python train.py --d_mlp=640 --norm_eps=1e-05 --positions="rope" --rope_base=3390.0 --init_std_qkv=0.0281 --lr_head=0.00697 --train_tokens=147900000
MLP neurons of a small language model. Each row is named by its layer, matrix (gate and up: input weights) and neuron, and shows model dimensions 80-143. Each number is 50 + 12 x the weight over its row's rms, rounded and kept within 0 to 99. A neuron's up and down rows have the sign that makes its largest values positive.
After each neuron's rows, "fires on" lists the tokens most often at its 100 highest values on Wikipedia text that the model never trained on. A number after a token or word is its count.

L4.gate281:64 50 44 51 65 45 38 20 49 53 51 47 35 61 38 55 39 56 73 32 30 48 64 58 34 64 56 47 63 40 54 56 51 62 53 69 79 48 68 66 73 52 54 57 48 57 55 48 60 48 33 45 44 32 53 55 57 64 56 59 70 43 47 56
L4.up281:67 77 52 66 29 34 46 31 29 47 63 61 38 24 30 49 48 60 63 40 47 43 56 53 52 51 64 56 73 43 48 47 58 45 48 45 54 43 45 66 51 56 39 51 43 68 47 64 47 31 46 70 49 51 43 63 65 50 58 56 52 45 51 30
fires on: ":" 57, "1" 24, "0" 8

L4.gate619:59 59 62 67 56 61 78 41 51 34 48 59 49 33 64 28 35 36 60 37 45 53 67 44 59 32 55 55 45 47 42 53 58 39 50 31 44 44 41 43 46 29 41 60 53 34 41 68 27 30 65 60 45 43 60 48 43 59 51 34 33 70 24 35
L4.up619:88 47 60 53 64 35 65 48 57 32 40 58 56 41 58 47 41 37 30 45 44 62 40 58 54 41 63 38 42 54 42 58 60 54 44 50 62 53 14 35 43 35 39 58 63 35 59 57 41 29 75 71 52 72 49 23 27 44 47 50 64 47 39 29
fires on: "," 21, "–" 16, "ed" 10, " " 9, " of" 9, "." 6

L6.gate173:58 63 36 55 19 37 37 46 40 63 43 52 53 53 32 27 50 50 52 32 50 51 53 42 34 39 48 60 65 42 73 51 35 61 50 58 40 50 67 67 52 30 45 76 44 63 34 52 63 31 63 53 26 50 69 46 75 53 52 36 42 56 68 40
L6.up173:65 44 78 62 47 56 41 38 60 65 54 26 55 58 54 36 54 72 28 37 47 53 53 41 51 51 66 40 51 44 14 58 58 39 35 63 39 52 43 45 57 61 48 61 84 55 52 73 62 22 63 54 46 42 55 46 34 55 70 51 45 45 33 30
fires on: "1" 26, "2" 11, " He" 8, "ley" 6, "ir" 6, "ger" 5

L4.gate618:45 46 46 42 49 55 60 34 58 42 67 46 78 52 63 37 57 38 31 62 54 47 44 53 25 37 43 45 56 35 57 57 47 36 50 56 77 52 55 46 60 40 48 55 95 52 48 48 57 50 41 34 38 63 51 54 46 55 57 37 40 61 26 46
L4.up618:43 40 45 55 32 64 61 33 32 78 50 27 63 65 49 40 42 35 60 59 65 49 71 43 65 39 29 50 48 45 53 58 50 55 55 51 33 44 62 45 43 49 71 63 72 62 62 47 41 35 40 49 35 54 59 54 53 62 73 41 77 35 72 55
fires on: "\"" 25, "9" 17, "\n" 10, "8" 9, "7" 9, "5" 7

L4.gate437:38 65 38 59 66 61 44 32 60 67 50 56 50 76 64 41 43 50 62 49 58 57 52 36 49 55 50 28 47 23 52 39 32 51 49 43 46 38 44 18 40 55 39 59 48 62 41 73 66 58 25 36 55 41 57 49 59 65 51 24 31 38 61 41
L4.up437:61 64 55 37 46 49 60 35 53 57 60 61 58 42 22 45 40 36 60 40 49 47 45 45 49 49 48 37 36 34 31 41 40 39 49 51 40 48 51 40 42 59 26 51 59 48 67 68 64 44 18 47 43 38 57 43 49 66 37 47 41 42 69 39
fires on: " and" 37, " role" 6, " politician" 6, " non" 5, " hand" 5

L4.gate397:67 63 42 34 31 59 43 39 57 27 52 69 59 38 22 40 52 57 47 62 57 60 60 61 47 54 51 37 48 31 38 39 59 46 52 57 53 58 47 57 60 57 63 46 54 59 56 61 55 48 66 59 51 26 61 41 76 44 59 38 34 66 47 48
L4.up397:70 56 62 41 23 52 65 50 42 28 38 60 62 44 49 55 43 48 19 67 45 58 59 57 55 42 43 46 34 32 44 56 52 58 60 47 29 71 26 55 62 60 43 50 50 55 53 47 46 44 55 63 60 48 46 39 50 44 39 61 51 44 30 49
fires on: "," 82, "cr" 7

L4.gate329:51 40 38 52 46 63 31 57 59 39 45 51 56 47 36 44 50 49 58 50 46 50 46 53 30 49 55 41 59 25 67 43 58 42 46 63 72 64 40 57 63 28 53 83 43 28 51 45 60 41 71 49 45 47 60 50 63 27 67 42 35 63 45 44
L4.up329:54 26 66 48 43 49 38 59 40 39 62 45 58 60 55 48 52 47 26 63 46 39 37 60 44 49 44 52 32 31 66 57 42 37 29 62 65 44 35 55 55 47 61 52 50 19 44 30 56 37 53 47 45 39 47 47 43 19 69 59 35 43 39 49
fires on: "," 94

L4.gate349:27 64 25 58 38 48 42 32 50 44 53 71 54 46 69 50 56 58 54 62 48 80 64 64 36 32 45 51 44 44 65 45 50 44 57 56 48 47 36 64 54 30 51 65 72 39 32 45 39 56 47 27 31 52 71 49 50 56 50 46 65 51 55 40
L4.up349:50 48 39 45 24 42 51 55 60 48 49 57 32 44 66 46 74 69 49 60 51 72 51 63 57 12 42 50 40 25 53 61 53 42 50 64 54 52 37 69 54 43 63 68 72 34 47 45 55 48 52 36 30 58 62 47 41 49 65 62 31 56 56 30
fires on: ";" 27, "6" 19, "," 17, ");" 10, "3" 5

L4.gate265:60 54 30 64 47 61 37 61 37 39 31 69 53 33 48 56 53 65 70 47 50 80 60 66 46 71 52 55 57 39 63 52 51 47 58 48 64 54 42 69 57 15 36 68 68 71 50 72 54 32 58 65 39 59 48 41 54 47 30 45 71 50 55 52
L4.up265:57 59 44 51 36 47 51 57 27 45 38 66 36 31 45 59 50 51 69 63 41 70 40 59 52 50 54 59 43 40 67 63 45 48 57 52 56 47 38 71 50 43 55 39 70 41 37 49 61 50 58 48 36 46 31 51 58 41 41 74 77 35 53 48
fires on: "." 65, ":" 34

L4.gate50:36 31 45 55 54 58 33 47 66 73 56 51 55 51 75 49 37 46 45 53 55 63 65 48 42 58 64 60 34 47 21 57 34 34 21 68 61 53 68 45 62 53 57 38 51 58 68 36 50 35 48 34 56 46 81 52 39 43 76 50 46 62 35 41
L4.up50:41 40 38 53 28 52 32 58 65 55 54 42 55 37 64 57 49 31 48 63 49 68 55 35 56 38 54 47 42 42 66 73 50 48 51 54 60 44 74 53 68 55 71 42 63 73 76 46 34 46 46 40 59 46 62 47 57 45 81 54 58 59 47 47
fires on: "1" 41, "\n" 25, " |" 23, "8" 5

L6.gate272:63 40 39 42 33 58 35 61 74 48 58 46 50 32 26 45 45 41 64 33 49 44 60 47 53 49 49 12 71 55 70 54 54 60 61 56 44 58 50 36 36 36 52 51 47 64 60 53 56 39 54 61 27 64 48 48 45 54 24 35 47 66 34 50
L6.up272:61 42 25 76 29 28 34 58 57 48 51 60 65 71 50 74 27 63 43 41 36 49 57 71 73 58 52 25 44 54 67 51 38 52 69 33 30 56 64 63 46 40 70 57 50 59 64 53 55 56 62 47 53 49 49 58 41 30 34 56 58 41 48 33
fires on: "d" 22, "re" 15, "s" 12, "r" 9, "m" 5, "le" 5

L4.gate129:50 46 32 53 69 24 56 30 22 50 51 63 53 40 75 42 39 42 51 46 42 33 51 56 40 36 56 61 49 40 25 37 55 61 57 45 52 63 41 55 47 52 67 54 39 64 54 36 53 58 58 48 30 48 23 53 41 50 37 58 52 67 62 41
L4.up129:64 51 50 41 56 41 32 47 42 44 61 60 54 44 45 33 62 46 41 50 42 39 47 67 46 52 54 52 56 47 71 41 43 33 45 44 54 53 33 65 35 46 50 48 67 65 41 41 47 49 59 65 45 28 57 59 61 73 47 61 41 40 55 51
fires on: "0" 24, ":" 17, " in" 16, " of" 6, "2" 6, ")" 6

L6.gate292:67 31 52 46 69 69 35 62 74 43 60 66 60 44 35 35 53 50 38 43 69 45 50 63 49 51 55 80 60 66 59 38 62 45 53 35 46 44 50 39 54 42 58 32 51 30 46 42 33 68 34 68 55 59 38 45 60 46 46 43 41 61 61 28
L6.up292:69 56 33 47 36 41 53 65 66 14 69 58 41 48 46 45 43 37 66 45 37 45 61 51 54 48 64 48 58 61 37 50 28 57 53 58 44 56 37 56 53 50 49 67 55 47 42 57 60 48 52 65 24 62 61 60 76 49 54 61 60 59 63 73
fires on: "," 44, ":" 19, "s" 19, " and" 9, " were" 4

L6.gate237:61 64 57 37 38 52 50 71 50 43 48 31 53 72 58 53 53 50 40 31 40 64 56 72 48 36 58 38 58 41 66 50 47 44 60 65 39 51 42 36 51 48 40 67 40 35 49 47 37 58 49 33 49 50 49 40 71 61 42 54 52 56 55 13
L6.up237:31 53 53 54 79 30 41 45 34 43 40 55 36 42 72 36 75 46 71 68 50 82 61 54 62 45 54 74 48 51 81 42 23 51 50 44 42 55 52 52 64 60 47 49 61 45 54 34 58 37 44 47 36 64 48 48 60 58 23 60 64 29 62 46
fires on: "2" 22, "1" 14, "'" 9, "ch" 8, "3" 8, "t" 5

L4.gate201:70 58 60 64 55 46 31 42 48 56 43 54 39 50 61 60 57 46 73 27 37 44 50 42 52 55 60 45 63 30 69 34 44 61 57 43 89 73 42 38 50 48 61 47 48 46 56 59 64 54 54 57 73 61 43 52 38 47 38 34 47 54 48 72
L4.up201:53 56 45 49 54 42 70 42 28 42 41 54 58 21 59 41 44 64 42 35 50 29 54 40 56 58 55 48 58 49 48 50 54 32 41 55 65 44 55 53 56 55 40 54 55 43 44 45 37 22 62 54 30 58 73 40 64 50 57 40 34 36 53 58
fires on: ":" 37, " Ti" 21, " Civil" 4

L4.gate599:41 73 52 57 43 68 41 65 53 49 54 41 65 54 36 67 38 52 63 52 44 43 61 72 27 48 51 38 59 51 48 51 74 51 55 46 44 50 40 54 47 54 34 54 37 51 47 20 66 53 45 34 57 48 51 68 79 60 56 35 49 44 43 59
L4.up599:34 60 62 57 54 49 39 42 38 38 52 39 75 60 69 54 74 38 51 68 48 64 76 46 49 54 43 38 46 35 66 47 29 41 42 53 59 54 33 63 43 40 50 40 38 41 64 33 47 59 51 47 44 53 70 58 62 38 51 51 48 44 48 60
fires on: "\"," 27, "," 27, ")," 12, " called" 7, " name" 6

L4.gate53:50 37 51 74 46 77 37 53 57 29 65 62 55 50 57 41 41 50 60 42 69 55 61 65 43 46 48 59 47 34 54 38 36 52 50 65 24 44 53 30 60 35 43 46 66 43 36 41 68 77 48 40 40 40 81 56 63 56 60 77 31 64 58 49
L4.up53:46 68 54 57 67 69 46 40 54 42 45 54 51 66 49 57 42 65 46 45 50 53 51 37 40 55 55 40 53 25 63 53 40 22 56 70 58 64 26 50 54 47 35 57 67 40 67 36 59 37 42 49 43 45 49 51 48 34 78 58 29 63 58 47
fires on: "," 78, ")," 13

L4.gate355:46 46 42 57 49 23 52 52 47 45 52 47 57 34 51 63 33 42 79 40 46 74 75 57 60 40 46 47 69 25 77 38 44 46 63 69 60 53 71 58 46 24 58 60 42 48 54 53 45 64 68 52 41 50 61 56 42 52 55 43 58 70 62 47
L4.up355:48 60 61 66 29 66 29 42 44 55 63 26 51 25 54 06 76 43 56 48 46 33 50 63 77 52 36 41 30 60 38 60 60 56 33 46 48 53 34 63 54 53 33 47 29 55 42 56 45 50 40 71 47 65 22 48 62 59 55 56 29 43 51 52
fires on: "2" 29, "1" 25, "," 12, ":" 10, "3" 9

L4.gate537:49 56 71 61 53 66 47 66 55 66 12 49 46 47 37 42 36 58 67 53 61 47 48 54 51 48 39 67 43 53 34 37 71 60 48 63 57 39 56 58 36 52 38 55 35 58 50 50 58 45 45 59 64 55 30 67 51 42 31 30 58 51 65 46
L4.up537:40 43 76 56 68 52 71 59 49 58 08 59 56 34 21 58 46 63 64 64 52 36 35 55 47 44 53 57 51 55 35 48 41 66 55 53 59 34 67 50 52 71 42 39 36 48 60 37 73 42 41 50 51 64 24 66 37 63 40 42 55 44 53 56
fires on: " " 40, "0" 13, "9" 10, " [" 10, " pro" 9, " (" 6

L4.gate241:70 32 31 63 43 46 58 48 34 55 41 72 53 61 79 50 39 47 59 66 37 54 61 39 53 59 58 42 65 49 44 53 25 50 31 30 43 44 29 68 47 46 61 63 56 58 51 58 62 58 40 50 48 40 58 56 55 41 44 47 57 58 52 68
L4.up241:64 49 66 66 61 47 53 46 40 76 35 59 51 59 39 44 55 39 45 53 47 44 29 51 71 49 41 38 59 31 74 64 46 32 41 40 55 32 37 42 54 45 50 50 62 44 35 51 66 44 43 66 30 48 29 46 57 63 32 55 26 41 57 23
fires on: "9" 28, "2" 25, " •" 11, "-" 10, "3" 6

L4.gate207:78 47 64 51 53 47 29 57 62 46 46 29 43 46 42 41 48 49 57 59 50 42 46 60 63 48 63 37 56 49 64 21 73 48 47 57 32 55 41 57 48 38 56 44 32 50 54 43 31 51 65 86 58 62 59 54 52 54 51 56 45 46 41 43
L4.up207:57 55 39 88 42 61 43 53 56 39 50 56 45 51 61 28 68 55 46 58 48 50 70 41 51 41 41 61 61 48 59 41 52 54 47 49 37 77 25 43 33 50 27 45 73 59 61 56 58 68 45 37 58 34 45 56 47 64 58 42 18 59 46 51
fires on: " and" 31, " as" 22, ")" 15, "=" 6, " an" 5, ")," 4

L4.gate616:64 57 42 84 48 49 45 60 50 54 44 19 42 63 56 33 46 59 47 29 39 46 41 50 30 60 35 76 64 45 51 30 31 42 30 75 48 68 57 51 44 62 50 41 53 46 48 69 62 64 39 37 45 59 56 47 66 69 58 52 52 56 59 58
L4.up616:42 56 51 62 52 69 68 46 34 55 59 30 47 29 43 43 75 54 64 64 60 41 51 83 37 38 68 29 56 53 48 29 51 48 31 48 25 50 59 72 61 61 51 52 66 71 47 61 45 41 39 48 56 56 55 44 56 37 58 35 28 43 64 45
fires on: "s" 27, "-" 16, "===" 8, " zone" 5, "7" 5, " ===" 4

L4.gate533:59 54 68 49 17 53 32 61 49 56 45 42 48 33 61 36 49 39 32 33 43 41 48 45 65 60 53 50 69 28 77 50 73 44 63 70 61 48 35 52 51 22 66 49 34 45 28 40 40 70 55 54 49 61 44 55 55 53 32 59 54 45 44 28
L4.up533:38 54 49 38 19 67 31 52 35 61 50 58 43 19 59 47 70 58 41 46 31 48 30 46 66 60 61 38 59 28 68 34 62 42 39 57 60 54 37 62 40 36 59 54 37 67 54 36 54 41 56 55 37 47 37 53 45 60 29 48 43 47 50 41
fires on: "\"" 42, "2" 13, "3" 8, "1" 6, "ia" 4, ";" 4

L6.gate396:51 54 31 51 57 60 48 47 61 53 49 54 31 37 45 71 37 47 43 63 62 51 62 59 30 45 42 31 44 30 51 37 46 54 53 65 68 64 33 46 50 54 45 29 46 81 58 36 40 35 66 44 43 46 52 40 54 57 44 32 31 56 64 48
L6.up396:63 32 62 54 67 43 66 56 53 50 44 40 44 45 47 50 63 37 56 66 42 46 44 57 48 59 30 43 34 44 64 66 37 56 30 64 63 43 61 53 53 39 35 57 41 55 49 54 56 68 57 57 47 46 41 46 59 29 38 55 33 58 69 63
fires on: " (" 27, "-" 16, "'" 13, "ro" 7, "/" 5, "ur" 5

L6.gate446:68 42 59 53 30 64 44 41 65 57 65 42 46 43 32 34 51 34 52 40 55 57 48 61 44 67 47 60 51 24 63 38 34 58 55 59 52 44 24 40 38 52 39 52 55 37 53 58 34 38 60 57 43 37 50 39 47 29 43 55 70 57 50 53
L6.up446:39 54 27 43 15 45 56 62 58 54 50 33 46 55 52 46 40 41 28 53 39 44 65 35 42 37 49 41 32 64 62 38 32 48 49 49 35 48 43 39 53 47 51 48 55 52 44 58 61 50 45 46 56 51 79 53 40 47 51 42 62 70 55 31
fires on: "d" 46, "s" 22, "n" 17, "===" 7

L4.gate444:55 60 61 59 31 53 50 53 53 48 68 35 67 59 39 42 37 49 49 60 65 73 37 52 78 56 68 61 51 35 62 54 44 43 38 54 63 38 65 39 33 35 48 75 67 59 71 33 46 64 30 54 37 53 52 59 52 62 55 57 57 66 44 26
L4.up444:65 80 76 55 48 43 42 46 42 47 43 44 38 50 34 35 54 77 41 36 57 49 51 52 71 56 71 58 67 45 58 56 55 66 53 67 57 48 52 49 52 31 39 57 70 19 32 60 42 66 31 40 54 65 62 67 54 63 26 47 30 57 50 35
fires on: ":" 28, "," 25, "8" 13, "9" 6, " they" 4

L4.gate481:67 45 50 63 70 61 52 78 58 57 52 33 53 64 33 47 39 46 56 44 67 42 58 63 43 69 42 51 67 34 61 38 48 58 65 61 48 57 49 27 46 54 75 66 53 39 29 51 52 50 46 52 50 57 54 52 66 62 32 39 41 39 54 58
L4.up481:61 30 37 70 55 55 58 74 37 39 36 23 45 56 44 56 37 64 61 50 46 30 46 70 33 59 56 57 39 70 45 55 38 47 43 64 46 57 46 42 33 70 38 69 36 33 37 38 62 43 66 39 44 64 41 66 50 54 46 43 52 50 47 81
fires on: " had" 42, " have" 18, "ie" 5, " code" 5

L4.gate332:53 46 65 53 69 45 56 33 52 58 72 40 58 50 48 50 71 27 50 56 60 55 45 60 51 61 41 80 42 65 68 59 36 60 53 41 64 53 56 77 42 34 67 50 63 44 64 53 67 51 53 44 54 61 79 39 46 38 63 54 67 53 59 51
L4.up332:61 59 72 45 66 43 50 42 50 40 45 42 36 85 67 65 81 41 48 45 28 61 51 62 35 61 61 65 68 49 64 56 53 47 72 49 44 47 52 30 54 47 45 47 46 49 45 68 41 37 42 55 68 65 84 46 58 60 50 59 47 50 54 48
fires on: "1" 25, "4" 17, "7" 10, "8" 8, "9" 8

L4.gate470:47 38 51 48 56 49 53 51 45 50 46 57 49 60 28 48 47 48 68 51 28 54 39 53 53 69 45 27 56 28 54 41 59 42 41 60 70 47 48 54 48 23 52 46 67 54 39 47 65 57 39 40 40 74 51 56 36 46 59 35 64 48 47 69
L4.up470:48 49 16 50 48 72 52 43 67 50 56 65 46 48 70 55 47 47 61 72 59 57 38 60 62 50 38 36 45 47 37 56 39 44 41 27 32 44 69 56 42 43 52 65 73 58 39 43 51 56 31 56 30 35 57 53 48 38 46 50 49 45 49 42
fires on: " |" 99

L6.gate289:46 69 40 46 52 52 49 53 59 65 57 33 35 29 49 34 43 55 79 33 50 47 57 58 64 35 46 49 68 49 50 46 64 42 52 78 72 53 24 34 53 37 40 41 39 57 48 49 19 46 52 65 49 31 53 46 53 42 53 48 36 54 33 60
L6.up289:46 58 64 43 50 41 44 55 48 39 67 31 59 40 29 33 39 60 58 44 57 44 51 69 38 43 47 34 43 55 40 59 51 54 38 34 52 32 42 32 51 56 35 68 53 54 32 78 49 42 59 58 57 47 37 52 45 44 38 60 50 54 51 39
fires on: "-" 47, "–" 5

L6.gate573:50 43 55 67 41 50 40 62 54 50 54 60 52 25 45 43 37 46 62 37 52 57 54 30 43 59 45 37 55 51 57 41 56 38 38 56 52 50 26 53 55 66 43 58 44 66 62 55 53 38 42 51 55 40 53 37 30 51 48 52 55 61 49 52
L6.up573:77 47 41 41 36 40 63 53 53 51 71 59 61 49 45 34 48 60 25 38 70 42 59 42 27 24 49 75 43 48 63 49 51 40 81 31 35 66 46 61 38 65 64 75 44 32 59 40 72 43 51 59 62 39 35 45 40 37 43 60 75 44 64 57
fires on: "s" 34, "ing" 17, "es" 11, "d" 9, "ed" 6, " that" 4

L4.gate179:31 87 40 51 68 57 29 44 47 63 45 36 53 59 48 33 52 45 47 35 43 43 43 46 41 48 52 67 60 55 60 21 56 44 44 72 59 35 55 58 36 41 33 52 45 47 55 36 41 47 65 42 32 61 55 54 61 58 55 38 64 53 55 24
L4.up179:39 54 66 68 49 51 61 36 42 66 52 47 44 49 48 50 45 50 64 58 42 49 40 48 52 30 43 46 37 37 47 44 67 58 47 69 39 70 58 63 53 59 57 22 54 44 71 16 63 41 60 52 64 62 63 66 47 75 40 49 52 21 39 37
fires on: "\"" 50, "3" 7, " " 6, "0" 4, "PS" 4

L6.gate168:26 70 28 57 51 45 34 41 68 34 53 34 60 56 24 61 62 34 70 47 53 47 49 50 40 71 52 35 42 53 54 55 48 51 77 50 61 55 39 51 39 50 30 61 57 63 43 57 70 47 51 45 45 59 47 36 44 47 55 43 54 58 70 57
L6.up168:50 47 46 49 42 43 50 42 57 33 68 21 76 49 27 45 60 51 46 54 33 35 61 62 43 50 53 38 52 49 40 60 34 49 35 28 37 49 62 30 31 53 49 55 58 57 44 63 45 44 63 54 49 47 52 56 27 62 57 45 50 41 38 44
fires on: " and" 16, "in" 10, "-" 10, "il" 8, "r" 6, "," 5

L6.gate392:75 55 34 54 25 46 39 58 54 47 67 58 62 36 30 60 54 45 39 53 51 65 45 53 42 51 47 79 60 37 46 31 48 54 53 46 69 35 37 63 50 39 57 59 50 22 46 60 71 67 59 45 71 41 17 39 43 48 45 42 52 43 49 29
L6.up392:60 54 57 56 37 55 51 51 57 33 52 44 69 44 50 46 43 41 47 25 63 54 61 65 65 60 51 59 40 52 57 60 45 60 48 61 66 53 72 29 25 52 62 55 37 54 57 61 44 50 53 39 59 54 40 57 59 55 33 53 44 41 40 57
fires on: "e" 26, " |" 25, "s" 20, "t" 7, " of" 4

L4.gate322:58 59 22 72 56 50 58 58 68 37 56 57 55 45 71 46 34 54 61 40 53 51 50 49 47 52 62 39 57 40 48 49 52 31 89 44 61 59 48 37 68 27 70 67 45 51 47 68 62 19 51 54 46 62 57 56 60 74 45 46 57 68 38 50
L4.up322:50 49 32 36 58 22 50 46 62 39 68 59 54 55 75 47 37 60 38 46 32 61 65 58 49 56 57 53 45 54 32 73 52 58 36 47 67 39 41 71 53 47 64 61 61 37 48 41 39 32 50 39 44 68 64 47 57 47 70 48 68 53 45 49
fires on: "." 46, "–" 19, "\n" 8

L6.gate373:26 63 35 41 59 26 37 55 45 57 60 50 50 45 42 59 33 45 50 47 60 41 55 56 50 64 61 48 41 39 49 37 42 64 59 46 75 50 48 45 36 52 63 50 55 47 44 41 48 36 63 52 57 65 66 44 33 51 70 52 40 46 73 50
L6.up373:22 61 22 58 51 45 39 43 51 53 37 36 63 69 69 53 32 47 50 34 66 60 81 32 45 42 59 59 55 45 49 35 42 38 56 28 61 42 48 43 29 43 52 57 49 37 40 42 42 51 35 61 56 51 73 61 46 58 49 52 50 72 59 51
fires on: " of" 19, " during" 17, " in" 11, "ing" 10, "-" 8, "st" 5

L6.gate352:76 51 39 55 55 63 38 64 51 31 64 57 59 40 44 51 35 43 39 54 32 70 40 48 50 64 61 64 57 50 60 42 59 60 58 35 42 41 28 46 34 42 67 39 36 40 38 39 41 43 61 84 53 51 58 38 64 37 52 45 74 42 56 36
L6.up352:52 47 48 48 62 48 47 52 71 53 70 55 52 40 54 47 27 56 42 66 40 56 67 57 44 37 61 37 25 55 31 39 45 41 50 50 40 58 39 41 58 71 57 38 42 63 40 54 45 55 33 54 68 42 48 48 63 62 46 32 42 27 56 49
fires on: "\n" 45, " =" 22, "s" 10, "," 7, " and" 5

L6.gate602:45 49 57 45 54 64 39 50 57 44 59 60 42 53 35 59 41 46 36 43 61 52 50 53 47 49 47 48 50 54 57 48 58 55 32 55 57 51 31 76 56 44 63 59 48 40 58 72 53 42 57 44 48 26 47 34 61 27 20 32 47 69 53 59
L6.up602:63 65 68 56 63 63 45 35 36 47 58 52 58 39 36 47 48 48 65 30 61 45 45 43 57 59 46 40 50 65 57 36 29 59 40 51 41 39 62 54 40 45 44 50 33 37 56 39 46 58 45 38 39 57 37 54 38 57 67 33 43 56 63 67
fires on: "ar" 20, "e" 17, "ed" 9, "ing" 6, "it" 5, "t" 4

L6.gate619:47 41 36 38 31 51 45 43 53 52 37 40 59 31 73 46 65 35 58 56 59 66 83 72 34 36 40 72 56 32 54 30 29 55 33 62 51 31 81 50 56 62 39 63 44 64 41 29 41 42 45 41 47 71 75 46 49 61 59 38 44 46 41 66
L6.up619:35 55 42 72 47 66 47 66 35 67 44 35 55 62 50 52 56 60 34 55 61 51 51 49 48 37 46 61 58 66 33 49 60 46 47 50 54 51 43 30 73 46 63 54 72 43 39 69 51 58 39 54 52 36 44 50 43 58 56 54 60 45 54 65
fires on: "---|---|---|---|" 26, "8" 13, "7" 8, " life" 8, ")" 7, "1" 6

L4.gate625:32 52 49 54 50 52 46 51 46 49 63 41 53 32 38 57 41 45 62 59 60 56 32 42 54 58 43 41 55 18 88 52 56 40 61 53 69 51 76 34 60 45 60 45 32 61 75 61 57 49 33 62 53 42 55 47 39 53 75 36 39 43 56 59
L4.up625:51 52 31 60 61 44 61 39 76 60 39 47 55 49 42 33 72 48 36 41 75 68 28 50 49 47 47 86 47 56 54 48 53 38 43 37 48 49 67 35 55 68 72 59 60 43 64 47 61 61 34 24 35 17 70 59 39 70 49 46 47 42 44 31
fires on: " |" 59, " well" 10, "4" 8, "6" 5, "raw" 5

L4.gate250:38 51 31 30 54 58 23 34 47 46 65 49 58 52 61 53 38 45 80 46 47 54 60 41 54 64 50 39 47 48 67 39 57 43 37 59 67 49 44 46 31 28 54 57 51 36 65 48 44 69 50 20 59 58 74 45 44 52 69 39 54 63 50 55
L4.up250:47 78 43 39 74 54 35 76 41 55 64 64 50 66 36 64 43 42 63 73 47 63 32 40 47 53 50 33 47 52 54 36 66 51 39 51 45 53 52 30 54 28 43 36 39 54 41 66 45 43 61 42 50 36 54 48 49 52 66 40 57 57 83 66
fires on: " |" 43, " world" 7, ":" 6, " day" 4, " country" 4, " south" 4

L4.gate519:57 56 28 58 51 42 44 78 55 46 63 46 41 45 48 60 40 44 49 36 56 53 43 52 60 46 57 52 72 51 65 69 36 33 28 70 69 53 57 58 37 44 85 65 56 46 42 44 42 41 64 40 60 51 54 47 69 54 54 39 54 71 54 35
L4.up519:46 42 47 47 50 33 51 54 41 30 49 46 31 54 55 46 37 46 66 52 31 56 26 59 55 51 53 62 60 57 51 70 18 37 24 52 47 45 76 56 32 33 68 50 59 42 49 30 51 50 45 40 41 47 62 54 61 55 54 44 56 57 42 49
fires on: "2" 29, " January" 13, "-" 11, "1" 6

L4.gate283:65 47 59 44 49 54 46 50 53 55 54 45 53 57 53 45 55 50 47 69 49 44 57 50 47 66 53 51 63 59 40 58 60 57 21 13 43 51 39 56 57 48 34 61 47 30 54 36 54 56 48 66 51 53 43 46 58 33 42 52 55 54 24 54
L4.up283:66 33 56 50 37 47 34 72 37 48 48 61 44 58 32 34 45 36 57 67 43 42 35 52 45 58 41 47 49 28 64 47 56 27 33 38 66 46 33 45 74 49 41 51 60 51 39 41 52 55 55 69 60 34 40 49 38 23 49 39 53 50 51 64
fires on: " " 38, "2" 17, "9" 8, "3" 7, " (" 5, "|---|---|" 5

L6.gate63:56 55 53 54 32 47 37 53 41 39 39 48 55 53 62 44 53 21 41 47 44 45 47 63 45 50 57 53 71 49 82 48 67 57 50 55 53 45 57 37 44 35 51 53 36 55 56 45 26 35 60 54 41 70 55 45 72 35 59 34 52 77 68 49
L6.up63:48 48 51 36 49 50 52 36 41 38 69 32 74 29 40 52 66 67 42 39 28 17 36 58 43 64 77 41 31 51 44 79 47 36 37 50 56 27 27 35 46 70 41 65 49 42 42 40 52 76 63 52 60 68 57 57 52 78 45 52 45 47 48 58
fires on: "-" 30, "re" 11, "0" 8, "2" 5, " March" 5, "ym" 4

L6.gate477:57 57 28 58 48 49 30 77 40 50 68 43 50 47 40 36 38 36 36 61 55 64 57 55 80 51 51 43 37 37 49 56 62 54 43 57 31 42 43 46 59 50 42 51 32 46 54 48 38 58 64 65 53 45 46 51 48 53 35 48 41 48 51 43
L6.up477:60 46 62 62 57 63 48 60 45 27 55 49 68 39 48 22 53 38 52 47 52 37 44 58 40 85 48 62 62 63 47 59 44 36 70 39 55 49 40 64 51 50 53 49 61 47 51 35 47 66 32 74 46 52 36 64 65 60 39 42 62 50 63 61
fires on: "s" 41, "," 18, ")," 7, " and" 6, "°" 5, "\n" 5